Weights of a small transformer language model.
Size: 9 layers, width 320, 5 heads of 64, MLP 640 GeGLU, vocabulary 8192, 11.8M parameters.
Training: a variant of Adam for these matrices, 349M tokens.
MLP neurons of a small language model. Each row is named by its layer, matrix (down: output weights) and neuron, and shows model dimensions 0-159. Each number is 128 + 32 x the weight over its row's rms, rounded and kept within 0 to 255. Numbers have three digits each. A neuron's up and down rows have the sign that makes its largest values positive.
A block is one neuron, or neurons of one layer that tend to fire together. After each block is what it responds to, as a language model described it from the Wikipedia text at the highest values.

L4.down1:187101155153131126133114137116114145118115156041096186109133111219219139146078119098198130083120129202156118114118083153091106124146118136080130150058086173151120125158093144087161062148161140101130189152088088128146091160160110122135045110053138144205118145121096128125134177105128151070141153084155135109144108124111134192115141126121118134104146164106105128078164134121119172152145106091126116097087139106141131125122132111182093038155191102148184085142162125081138069156163154
L4.down34:088126126111099060154098150118146114145186058166182126182043175132100158115123121107142086115129088016136101151120121114135124131125049084140160163096167141122141136187149132087049142167098053143185187194139152186133116128146121094146198140137137152137143110110145138148131093159118120111169103069110142140146134108146116134053132079146151122133127132136126122126108164153101163172171160111112187073170108143126158103140135165140113093141083163185087166098086103155099143097171076
L4.down100:153153120089085089059154188120060098118168097176129117111119130214138131073158164132142098099103145004183111148127161112103141111169157163146145125133188122094163137103083120129005182131108150169107183213187095127138112140127109183107169132161146157133153071122151086101154165144153190167139139119084086156162104137137100116111081110112086101139189173073117130117147110223108149129182083133122105106127152114117110126122160115176135124133089112120131118126088146098123072158135088
L4.down105:138068108109083151190075141090117097137153125205130098069128107128077080148146148152135149160124133053101130152106174133164151140170108140095074162124121107145116151190086163163004164088159103139152123136128121120109158151114105163100097103102166190126136050102139147201087119089128152116078219116160126079171128066142090184088114155119160144146135113108162161140150140120158111116097096107119180092130144117120126148153106118195117156135093141161103097080155140143119068145118115
L4.down122:180095157117112059144194117091166114111116097123123145151150104098140080081165142155123147142120132022140115116163141146122156108094113167166153145119123093143151088090152134099065114156129090133142108118148105138182094207112118179137069126136104097054119114099183140099132121174124132131141071124202152129139205121124121120105135131155093157137066140122125079167113105093130188170090100093125141129104140152115096134127103115084087125107089130128183095162108130168139162098134116
L4.down286:125160178082146194103111126140135128153143188173143104099096108129136130140119213099173111124135169057149098128094107157092133125123144118112154170116103144156152066101158046109071137145120151158139121100156118140143111116133135151141070139101181115179076046151130126136100125100160147122128154113097182137100162150108167177137098117087164170155108158092170166159140187072098106134114148106132133103121189109139155139131132130168124171100099159144099082188147148143130187064155134
L4.down297:184148109162156129152103066063148147101106065104100069108111106128134132128134085155168164192140133083079134157173144107047152128152154102089114160117138102149092114141173101172074112121140118175113143078117079130107115186130151120084099137144134124131121078127120059104144127151170136116130142108120099152154135067106143045083109143110168115149131149107154096146168150163070171145129108171123124124061098116188099153160137116182125163188126136113132111124114111189135136148167128
L4.down320:183140123108156044119126136113101139143134070102108142175120112168165154105111170148117117115161103160133108073161163124014120091172109146056121105137132129118108101137077127121146030106187073067134149148098155092137105139140138093159145095133144118061161144123150132144119162135133127109149126177108122121118187117127159102083169128140096178145130176170119112102159138133099180112074128161112119121155158135151143139102113077148091115136173126140159120159124069118086072120068125
L4.down329:126143144083119177160140216126139105131114128177200109115173155154149169082089102182104163125090108101130125192087112103123134126152149143133120111134140139113090095065114131166038176113142090133084153111146184138125158116124144176162187068123128134089098118123152096129128140114117101103169181129160149133144174083121174147155076140132080156087122089121116161130146120147112139089079129079107123124058132098146143148159136159124103159118092128161118132192129167120129120108097133
L4.down348:130116124126098108172106098163147166097115102129113136192119162130110137156121132158140165074053142034092101174159155120167149107142158163132155156056160156181087129082135093090045093119131127133095081111113106110117136080092129159088095120127100097157102088150105171109094122133141080208150162145088121094081132140130130130112089156084078163116070152157111134183141162075135129175105112077145066137109081131215106107158159114096085158126070145111130126090129079122106099141115104
L4.down352:128140111116109130151147175174158103090216129203079103136115137074110143176130158140087161170101182042125123109120144195188123160099141148139084084074073157101094156123096130113029160124146076085157107109100158100107094114181197150130056145133130092114090107100171150108130144146160139142116149140128098148119142154094094166126153124139176116160149127068104163210090131107036181114176105140137122134126145114158132177139160108099106114122087145091120112090119133153118178113188124
L4.down379:165159115048120144081115152087099120124132131108087062158147099158164104095183137152169078118109119051135066090112066142177144128096067133103094152169116075084163095148076142094107107116074132183167162121201083133050111189130159108171140129149072123121088126158160162082100136131158118110119143095149070117160108065152119098134102109110143109119121172141137096138148125146151020128094111092138163148095143120143177150112109191160128120129185128141128137119096165122146167123192117
L4.down441:164085097134092153066128147136139136115173075116101158078165157176142109174074141094094101134119110016117132180120146201113153063141163110125069123112128094135139143119130117137053122109126149137141183091145152113089152189158182180141049082189116150120055091113174063135137131152139129135128117140113142121148165119081130178148147116120163150089123058113125097118139085083104119052142114128110113111075177121104166150140154044164089096151115159144076141129192163107135133125108090
L4.down527:129097195114086114116127172110094156092153165133118173109104096073125132130086108134131145146121132089176127139123132136132112088169092174082114151087091122113144137138183171138120146113117111087134131142094088165200137128155138122109092125101134184175154121128145163126078167046185182143118150171110129129084111073107072092107107111086111116138120145141149184111161133173128116148163137104119172065165088136085124137134181080226141124138115119072142160125083111098074099041154135
L4.down581:172129094148138176163145124092109117139097107112156139081075130154093088098156111161133117134129148177166181081082095126126153112122147150136148129162116129084145126172139148094154074093158089105106094138148131115172064146147119110110118128129147086077080132134188093151165060146153131085059090093147099170147147144131122125128123176062127136142141114079106153100070105121182155134178105078193138133138135158171094105125124170144106130183118066127117102125128170158121127125104122
L4.down618:127117162159146160122117161131143140146114135174130141131124128103105114062182052137098091096149151013099087109119116135158054176084177139120164134150173113053095125173101158099082130112142168150059106136136164128075077109120131084123099120154135128110128099170174152149088108093105129078091114127189128139163143183186154165123088109142085164150154157141107117146129123058125137145100150120121141123131125145077162139183100187115150092118104129116130166139114140119124086173102104
Description: Mid-word subword fragments

L6.down34:187143158174186131148127160132166118150095124194110119086093140104111086133172064159157097185110109152186132202131152065130172133137152149140125120090149172183081156116141098106119126120086082131149157078124126106135101074107162110173120223180098162100143119170085118088106106124133110129106107135110095130067065099101155106084132140158125109118201160115130110110174146107149153120122148111135202134158137166172092165098131131086120132147145161144082155083096117082119126101104089
L6.down213:107176132070091144105122142130113112125160097167091115167108167116195100157161123151108071173118141055150116119156099106129150108110100110112172096101128115098136137126128169113095166130112121069129061159116125148174077124152121159109111170130136101129169170130185095134113147137110101131166138134097100103117094135084112110118067131160138071091136155116105144146140143158173132144122122148114148097143161087108069142153153109132100107069082113132126137168186114115140099144118112
L6.down351:104121130117148133161123183127175123188108144105128166125093144103060144118111107106105165133117116058109131125122062113148146146169108165137166099138183055087144099162143096165123124091149042080156109152095093131143109116113112109126121148129082113108151121108187153158126107155122162114090140120127148116194113140105107140100124076084155114140122098107134141119129146200119127132103158105127131086147089059142093110138103108126054119118165139150159112139097129150082085153137171
L6.down496:081133175120170115135135128116141071131142134094160143176122102118149118102152138103108127113078154151135141157104194122149094147097154172126150128109148122180072107108117156128204176100134082114159095135104086092193102096095130109146077119130128087079093206105132081131095209143163120168107108087085127143145096185133127104119112086133081125158144148150164157152088164090135129100202067130122133158106116154108095139041164123099139132157094190145211098109068118167107148131097133
Description: Incomplete word-start fragments

L3.down634:151117125167105157131089141115133104083095115086109177080094093216169134095113167124134122167126132151162126089182123149140149171178152142098112108121111086077169167088068117084103126163160179119113085134127081163131182111167096129141126127148108114119151087112085108142103110135171106137124139157111200152099071108163097179176150164159087098117163126134138136100123130094151126111172157147180091121122129133141002068147089120103119119141159157125118119120122139113136070165126200
Description: Mid-word subword fragments

L4.down4:128141177177100139111134120189151157154152126106084226152101159176110120157131177157152139086156112185119137139134137177112175089113165087124075133166165146141071167149170112168125132114133084092159131086169124139167171104063107130112060138198169136114174159109178120135110126136213141165156149115111147119174128124166127050130142151166083117120103124133113103152180106135152098184109152147140093198062138135071116133094160118086159097154112123124137136130181205152169122130105107
L4.down101:088106147146115176195174134134106153103141136171142108140085133151115120133152129148158144129119189036101173155091088146133098149043101135118120195088092104120085155163101153119039103159149122121104140092118101152099108115148119109135147115118180127150156113116150081140153083120117153125098115122126105123060125130163115116156043132113150165163122135107141122177083134060049130114163135117106135186162142156105098156149167141095107150158053147082114117145157117169132138121084085
L4.down126:124117102108129109089108150103131109080147099128136204152183116106082116140102155100123157164169143175142114082135168102136121110116129113089142122099141095102203116156104098112091141113126170076118086191146101133179133136124090104112104156154190157125124103124125107105115143132171095160167101132073120117129125112111132073145110194157119134098079089119162138194101230149165172128164134082092114097157100105114147141128132115136112112159102163120091165168144170119116133166075158
L4.down157:081120143150128097108115047112098110165094111120129120180144131115118078193133142115085134154172110104084148095155115100080121103110142073105155075101150061124180164114130119116119121119129106082165111160146094169115138164101151112118156162123099182128118127068127065130121177145163123128167084110122210115114093087117134133123210126133114143122144147088155154151161164159097102106106099116130180128094148177209124176096124118151123173105146177098147109186113148087101117084172100
L4.down205:144113122102123104137159108141103134180193107165156123124173117092129178082157148135104080143117127056138165117122106149192169181134128198150109103123143091086108130151161089127069121102064136119130089118115125159098142156170191146139140088109088114183162180128172145134130125145135148175081142099140146051164086163104116098102042035101171058102118170122104120137155152133135175110106119121132107109148125067141141109162184145099085092098061082099098145089097151115077112110106139
L4.down296:104142145171184149168126080158146092151101165151132141083129143134134161139111134093126100152111121112159109102162169175119095096139121138158138149155124142117097165068118106115188094182117106186137119099188123127120194154113136094156115133125119132120158148126091152125112156138167200143179142207145125163102133123081163153198143128154140159152101116134177147192154135133147119128169118139155069088111150105152131121094116157102081163173140137205166110162146183137091083125116100
L4.down347:175154078131118098153150117114167184155135126121091158183143102096135104121158112126117163167082047053149105141117170100157052105106163096142120172150144107178126147110136171104118102121077139177080133088149127156148160153152163092127104103121167143109136120186114172080142167092113095102149076152136129089122121178155123129100116117129091117130095104116152131168071126134095129141118168127134191128143117080144197162095087097172126099127141105096150093133079101035131150147165122
L4.down382:110122108093133135160127099165148175144080132069105181137154115183126144178114088124114181129165062154159148101094128050076170112141063082116132121108099161195138136068124119143104084118105110153137155117134121121158164169153144127156143165105181083138139110128086125080112161134099109131117120137159126144076104127145172134106164173154159093126131127128205163102128140125163092134168160164099145087133140078103128190099089161115090130140162131107147112134101151126120117071117145
L4.down392:117162118116156133113132124042133186130153117157203109134100132137134103154171069108141136139123151000153077108115151143147059100097090097114147113128147119107083131135120136138011117097097152128047075179117141124121172110083145147135167165150153115157118085161163113162105089104163141099097128117119124086125131165101136106156098091147205129131099180103096124180071091069147077137131102114132135110155100135164167129155149136080107149095085115097148149153141135105162153116118164
L4.down450:144184195107074094131111035125135170143065139124156140080164134149093128153123146096076165170131100044161176115127121131101156155130140080071097145176149104130116161133154107074072193126104158127125107146155134177091156170142144203148061185078151152111111145149111164114108201079169167129092111097152074134135190139122103114095131121150129111165119105124111127146106155085099134132116154085172087072082087110134173140132135142085163132074131169119071101132115103068153201161136079
L4.down459:067171072082133184152141097078120132111103129152102141079138134135162130129121162167071123163106081049100102095125099146217173151109136096150131100092188092137134088095147126163117114111149159140113125108136039107105103115100092066167132065124125137150107206140131156150144133116102143094134114168112151169161119120091130090129057108155164108146132126129179159130105196085121183136070136165161116118130079088167159160130117130194094146126120183162171105099116099134121140133106130
L4.down481:112150123115068114153085077088147128111178095066107140164085087202150107133145095033160120114120119183179153174136121128090193142094126149139161160126186146162157145143135155172148140171129130168144101109164088121201140108077137110135086107080153111128151112170133139112126184146131066110140128130095156127082099129164165172154145098146167113182111074092107116126112146101111133167154115108136174141156158100124147208082130208135096059116142082168165118179155132056116117175133153
L4.down513:125136088172116124157180113123100128111094163152135119162103134141147130104149124129166187117145169190150111166111159147102150168078107098075112152095170122149101120100212124158133101089153146135177116150071080135115162115094142117126189147174181080114153110085129094133095126176126183134133144082113093170124124166073165148116131094172184175125128133062116091126082120141063137132120144121183166098136091205161083109139193099178123081142108144106168073167134130131155120128158150
L4.down580:156021156149135164114130122078123175081123126155166192149154121175147124145137170126080107104086133050138080129169134098172162166080152081085108115124183109131090098134150145074060134078151111121147143077036130068135139082115137116045100120184137169115106110114165125145127182190143123122154141154090116129135118130124124167149060127124187126146144155094117144182138129159158105124164107076102094084125087115136187119178172150167137116148089095143197089108114047156130140107165087
L4.down599:063157142114139138121162131129184152148092136178166151150157137172172098063127166111128150087136138117139152128083110193042114109134136115190115140119143078112124117061111099179034154082144087147100098092148090145142142130090177139136159159113199176129153091174112091155136092107143162124042105117176143160181126110134159157154127103120129141172104150183123127104164165090131146096114071108155085117107110146170099108136118115082142081115073150134064127113133154081115127076121115
L4.down635:123066161142144183109103088107124118123150114106144068143137199208127148103124133133061131145173151021130129172142082153183082159108096121172107125120128111066158136116109133149045145157146131114139089127165057147163103129122127119105152166104205140112133042137100057081135120201084124115187159146157132112154118167152092107106110122179170170080152161152077092132166122141098132144069148109192179169083161121134089158166119148073146104112111137145063108133139157130140144170092093
Description: Mid-word syllable pieces

L3.down610:097092145098153113124143169118118178137139163139113050142137132115143165138130126130125127140121120043183134152165144097148093168143123141136159146156109127098136233116121114143186116075112053137185102161087159141121141065093124067101200162125118129150157176063165186093077123152122113097115201100128103157115139075092103190058069083164126118185127150130128110125138159157172155109098140099121155116140118138161075198093148118088093135166110103126103129161140126112113086131173209
Description: Degree and intensity modifiers

L6.down38:152059151129123148138136111122134102058121152158137140054099145118092085078151113076174169115173169114132142184044178130215114127054127153148118126138117140117175100163114146114162090081120196150159086085106098143150086184150128104114115163139144143119091078137121154155095140159216152125110061107097088122218117095121145139081079113140156139153119123120135123164082090095153063108095228074132072093111126088088131159152166128131165160089157171098094108161158110114098066128137156
L6.down113:083101134130113122196122133128145121154107144116143136175136075100111102104121132062166127141144131016108141148152081144148107121129144181184128159102139153112113087143095113132051077115147116128106074155043134129138129127127119136192128166198140076102121058116128129144103175128120117122131112133112162167186218143092090087161132148120063102111084189192088144133104131111194134191115120098145168148130129109117129130100093153171105133139134129080048110115070152091073105144113156
L6.down281:123111088125075163130055098129133167208156123102128146085184187069103153097124114129152131149123120146141187149128125135131168103090130118130124095179098131078124176198161144106152180118070128154095070128151139127140043119152147132138189158130102117125086131114121115117165150133162174105206132057164145167135150087116128134137170158118129104160134142167106108105079113113116047086157161130118110127193125076105144195098171187081154183151187169077096134163114163134102169095146072
L6.down593:090150143087122162116138132152105140127118114088091138190098137096093128126082077092157082113070129109126086114141159093091168132100156093192128133101056176153175106236130195083115131141108157147095110119088114073105094155152164126131127144170123120142137130184206130167189170119112143079085107124150074116111121139072080109102211139129108152127118107071117126129122117095158070148148135147094110151110120136123159093084097115174161140141178119183137106137170083132203060104131173
Description: Templated list and table tokens

L3.down344:145116183143134163121114091121095153150113235119153126111101158156171164113151157125143151143108132044171131126121102114123190095156119076073153139079136133166137110135145107123043108079115099082159139075146070128159112193135141086085102091103171149135114114097130128116131116117102198118086182155167111200193089078156095179142100104111159150136127158115117143112150156135097164154122134145111167120153134091122096098138113104154099155093084149166155080080091147160058090078092136
Description: Mid-word subword fragments

L4.down54:102144119164120090146088160132071144086110131139111092115157107127156101136105141094147100109131150062090085138103150098133112139096146126090149147125068155203095109117143154088064079109120166108058120147154134130140115098128202125152141131112129100130146109150159142137110120124122179150143142073082138132060112151155117144126120101135143104149126115178134102126119141102153170118103083085135116134115154164117085087171053136165081143102131117151128100088111150150114099123083150
L4.down72:127124151119136122085146115110100111134103134153136128093104169074094123105133162131189166174107156051194124123082160149186178138169094083088149112109113095137186079104088091100109099072145113170188088149096103138122087191135181118130098105151122141145100121128152089158125117120179175111127143103092157167140148185140186130134144069106117089077120124115087117151110129082172147100126139144121094116132084128084186204127069187204110171170148106180113075153089064136176115083140100
L4.down108:100134096082134120112131137167188072118150158168128114143107148100113102106104150087094095160129091000124144114139141150147123117125127113204063095116110126119131091149141158094000157140127153169138083126125131121110137173142157109129096130142151142152161098111165123141101134119142121106168143145165116117168169113112162186104111122147131093095067103108153138174170165127139172061166131171148187132148113189159104172106102124158162119176122144140151102156141090192174136122118096
L4.down239:150108133158072132099140150080084098143115152102160186093073161069093102093143109140171091094086095046117094156134152151159138104137167137121114133143158086096102114128179084128165140104112101119071104127157107185149192107165130119113141137123138160139208096148155170118115116116104111092128162059091115104096165124119112132102199114150122090122092158183087095071154102128075141092188140139119116080158096121093161150123136115163078165096110113182127140107172130121152108141199075
L4.down244:093067188126104170181130151109163127163135136115107167123155126133064113123170155070126133109104109054141150146185105123196183049145143120082146112167120126113103170115151215128216085101151104141141085095118165158094150128100178096080110134088112139112156139138110152088103092134148157130058134164149125091143144161140151180121176127149125057158149172098130151114107149141164130087199153103069120121104145153128142107085104135119111175115133104119121215106125141159144096079150139
L4.down262:209134092104101127167083175132130143118161094119185145090115172068156082135181129146146183082144097021126121140125142089091186169175150137098107081117122123129100101142126132130010159158097122150177052140172124125080134181135145112154141222178132161119105130127182116098134109114149059112115119133149121149136150160095107112147053080134098108086129185106072156104073177138109154129158146183100216129110055109109134109124090165128089146155153117169101168105097158084121157113078081
L4.down362:167189098089150120114092138137122168138175096121131109164132121068157121093161117151128098160090132155152075152116135121073147124132134167133107122080147119134074129084112158094111142124142128150111122153117114102088095119100080107157113123170083144183183162138126126063137176138052111135160129095158150123161106128142063148084152095121174127197094140172106129167074130070119119098171092141112122151105062090107167144135134133149165135106123113153093083146163106111108133140118111
L4.down369:170112154117183090113128175091109085162128090137110146145111134084121128087145110084092171157108113156078145130134143076106127166154109115079057089112166115123079154078132173179094067190116102108087057106190135121136119133121154136109133146119109107072178096098148127061153098172094113089090132108130136135128141172108097163115158170120159090150159096110075114141101121126089135143123134154160092106162120090062082190090145142142078115110110128176149143112099114082128198128100119
L4.down396:132144139121081157130073136163134125079114106126153152127146124141115153074142083143122074173148101065136143134076088146131111101138163139086107174150220147083154111132114097111074099125115122162192106100155148170136115202119102138107114160089132165151166102130135128114095148157131064122149154160139095150141117168127142096123102065160141126123098171108148098143153159079131124170118182185117111111120158116098121149148138081068119141111173145168122165185088156076146144118143124
L4.down408:117123127129132150195159144160154111152110140118130146100093098123122120153077127128066164182139098075161103150132094166125127132143134100130202068196138159114112121087144186177092079119153103147096173119095168108104107133154089123138146159150123119118162124138104115167185121103124145121150136168145118126085127133146138112105114131124150145122118085055158139162090201076126133116122095123096130119116093112166075146134088122099177073071061135182094115189127135113121120114140170
L4.down444:145122159163068096126111141161172087135128113101151208105123122152172068090150110083122098172146111088135142120130127083135093157152050152171146142181127089119128110060188150117060160061112142155147175150136197105102116105065070087142156143168108131131089164162117116133125100062068157115079131160110157115173116118108106206127073077124100144093093184140130210156184153144125177123104096083101160123148130071121077123135129117111222121084104209125106137112104160179141139060150067
L4.down494:124202088121154139148096143173114133097127091155102113106105176106119148157179078116151160180165069049144122106099147131118175182164161061104108124155101106115097222104147148117032130135156110142159109096045087123108140099128142117119192194138118115107186136114120153134109108124142131084141155129102135150101093127138155167087127177132165125206135147083125125118168125159107129122173088143198131105115085151131140162128168133123139136118159149161093192069157157158204174113121140
L4.down514:178101215118086122121128126080115159162168124140133092153130161120123178071056140147087094146119127005135108127157141153110144177172143150163120161148156118148148173081162156132062131092145135149135163119190174140162125122120136119102125188118135158185156111146114103099121066091123145112124124191081087106127139179094123121169117132114147080176149065107189146093107134105109190104134137146120175140115108133111155164116081101148126113034227155127114146166135128131178123086119104
L4.down534:159069160122117095104196163112098096123153142153127125095089099096156048101142100156075105164153075045096116147112196130119131111101093152135117136114170143165096138190100113075026150140135132133101070120152143188155087100120114170113137139166103119154115124119117133135147172107160180118114162178200151081085164156141123138170077130137146168103172164103117084156175136069119182092140079109099164136160114134204158175088135191193107138146106124125134130146124067146074105104104109
L4.down548:160081099115098124099118104131109100121167119140140148107074129115124125142091147090121095125151133000122110164106125154189150076142124135158162149149142069120139184090086143108045124148144150109087130139173157142095134165117111134134108145152126188114158141121161120122126151100122104091142132114113131099115145100131073155127085106085184051136130160095130114129072170107187117063106137180098110141118096118145179170139095087136133146162170179165152172154072129112142117145074148
L4.down613:160159051132127113090159117091085090148167086129190145136139149138122113108113126156131140114198151038108112183098124081108081147132141153100155101091127083093069105168185117131065136087109150136106149101196152135139131089094096148168095099110165106112144113120144130117161135208141124093172073110123127156108094110107143091068123158077137143116152124167097179109135147117119137124101125112125136154169114140170080105165122161076069120086110104124109145183167183171037057163092153
Description: Modifier nouns and colours

L6.down138:114164134202095112108146089124098139124116164123164108123142176125078134054089114185128200137154140094126102073111127109097163155113158164120119127181150079128123107129160083131052103116128050125127173076154144098106118134101139148133111077126102170091071058133180128103125173128096126094153148100121065158127146141155163145129152138075082095063140132159058134135137121141165165186175127135154104096103145174122098122121129171188122117133096124068064127174098067102127167059079149
L6.down192:102159074117119089156152150123156145180123133137132101060123155082161037146092118147122141179145167075017073107130121118099129176061107104140099103150172095031147131135084120123086133164118119174096065141142159097077116157166141161067108146110105176189117089134154130173127121193083112088116151087085108095087131098132101098126152096110104129126141167073081128110202177092116101119125169112195153146084106142120113158130141044093116105096078089116088141132131136149088074124126144
L6.down230:122095056073130134081133169150103151153139135110101103083123098158090166071144156048112118177062101038132161108158095213158084109135171185166126124125124088192191129121122093182049115115129140141088111125136115065126113136130148135108099107135156149158072102113119078114160158083101150141124127096100085119144133147144112117086085130121164134179110128096135197130185116179064118168139113118154175112160116162118127158124108120141159165094142113095161088108159071120104141104111129
L6.down634:111117151154073104147123113135171135169092097140146116101155144165115139142190187091132140179134193015145168061123115113203099161172166125121153116140068115117125091112099095077090125105173075063169111148105169085159067122099122115112147104138085123124123137161097136096156095160136134123090110103139141116114113136159097151115121087129138136131126114210184070167137145149106123164111077113128065131124058072106112196140057124146108091148153133108110091133186170113128134152152162
Description: Mid-word subword fragments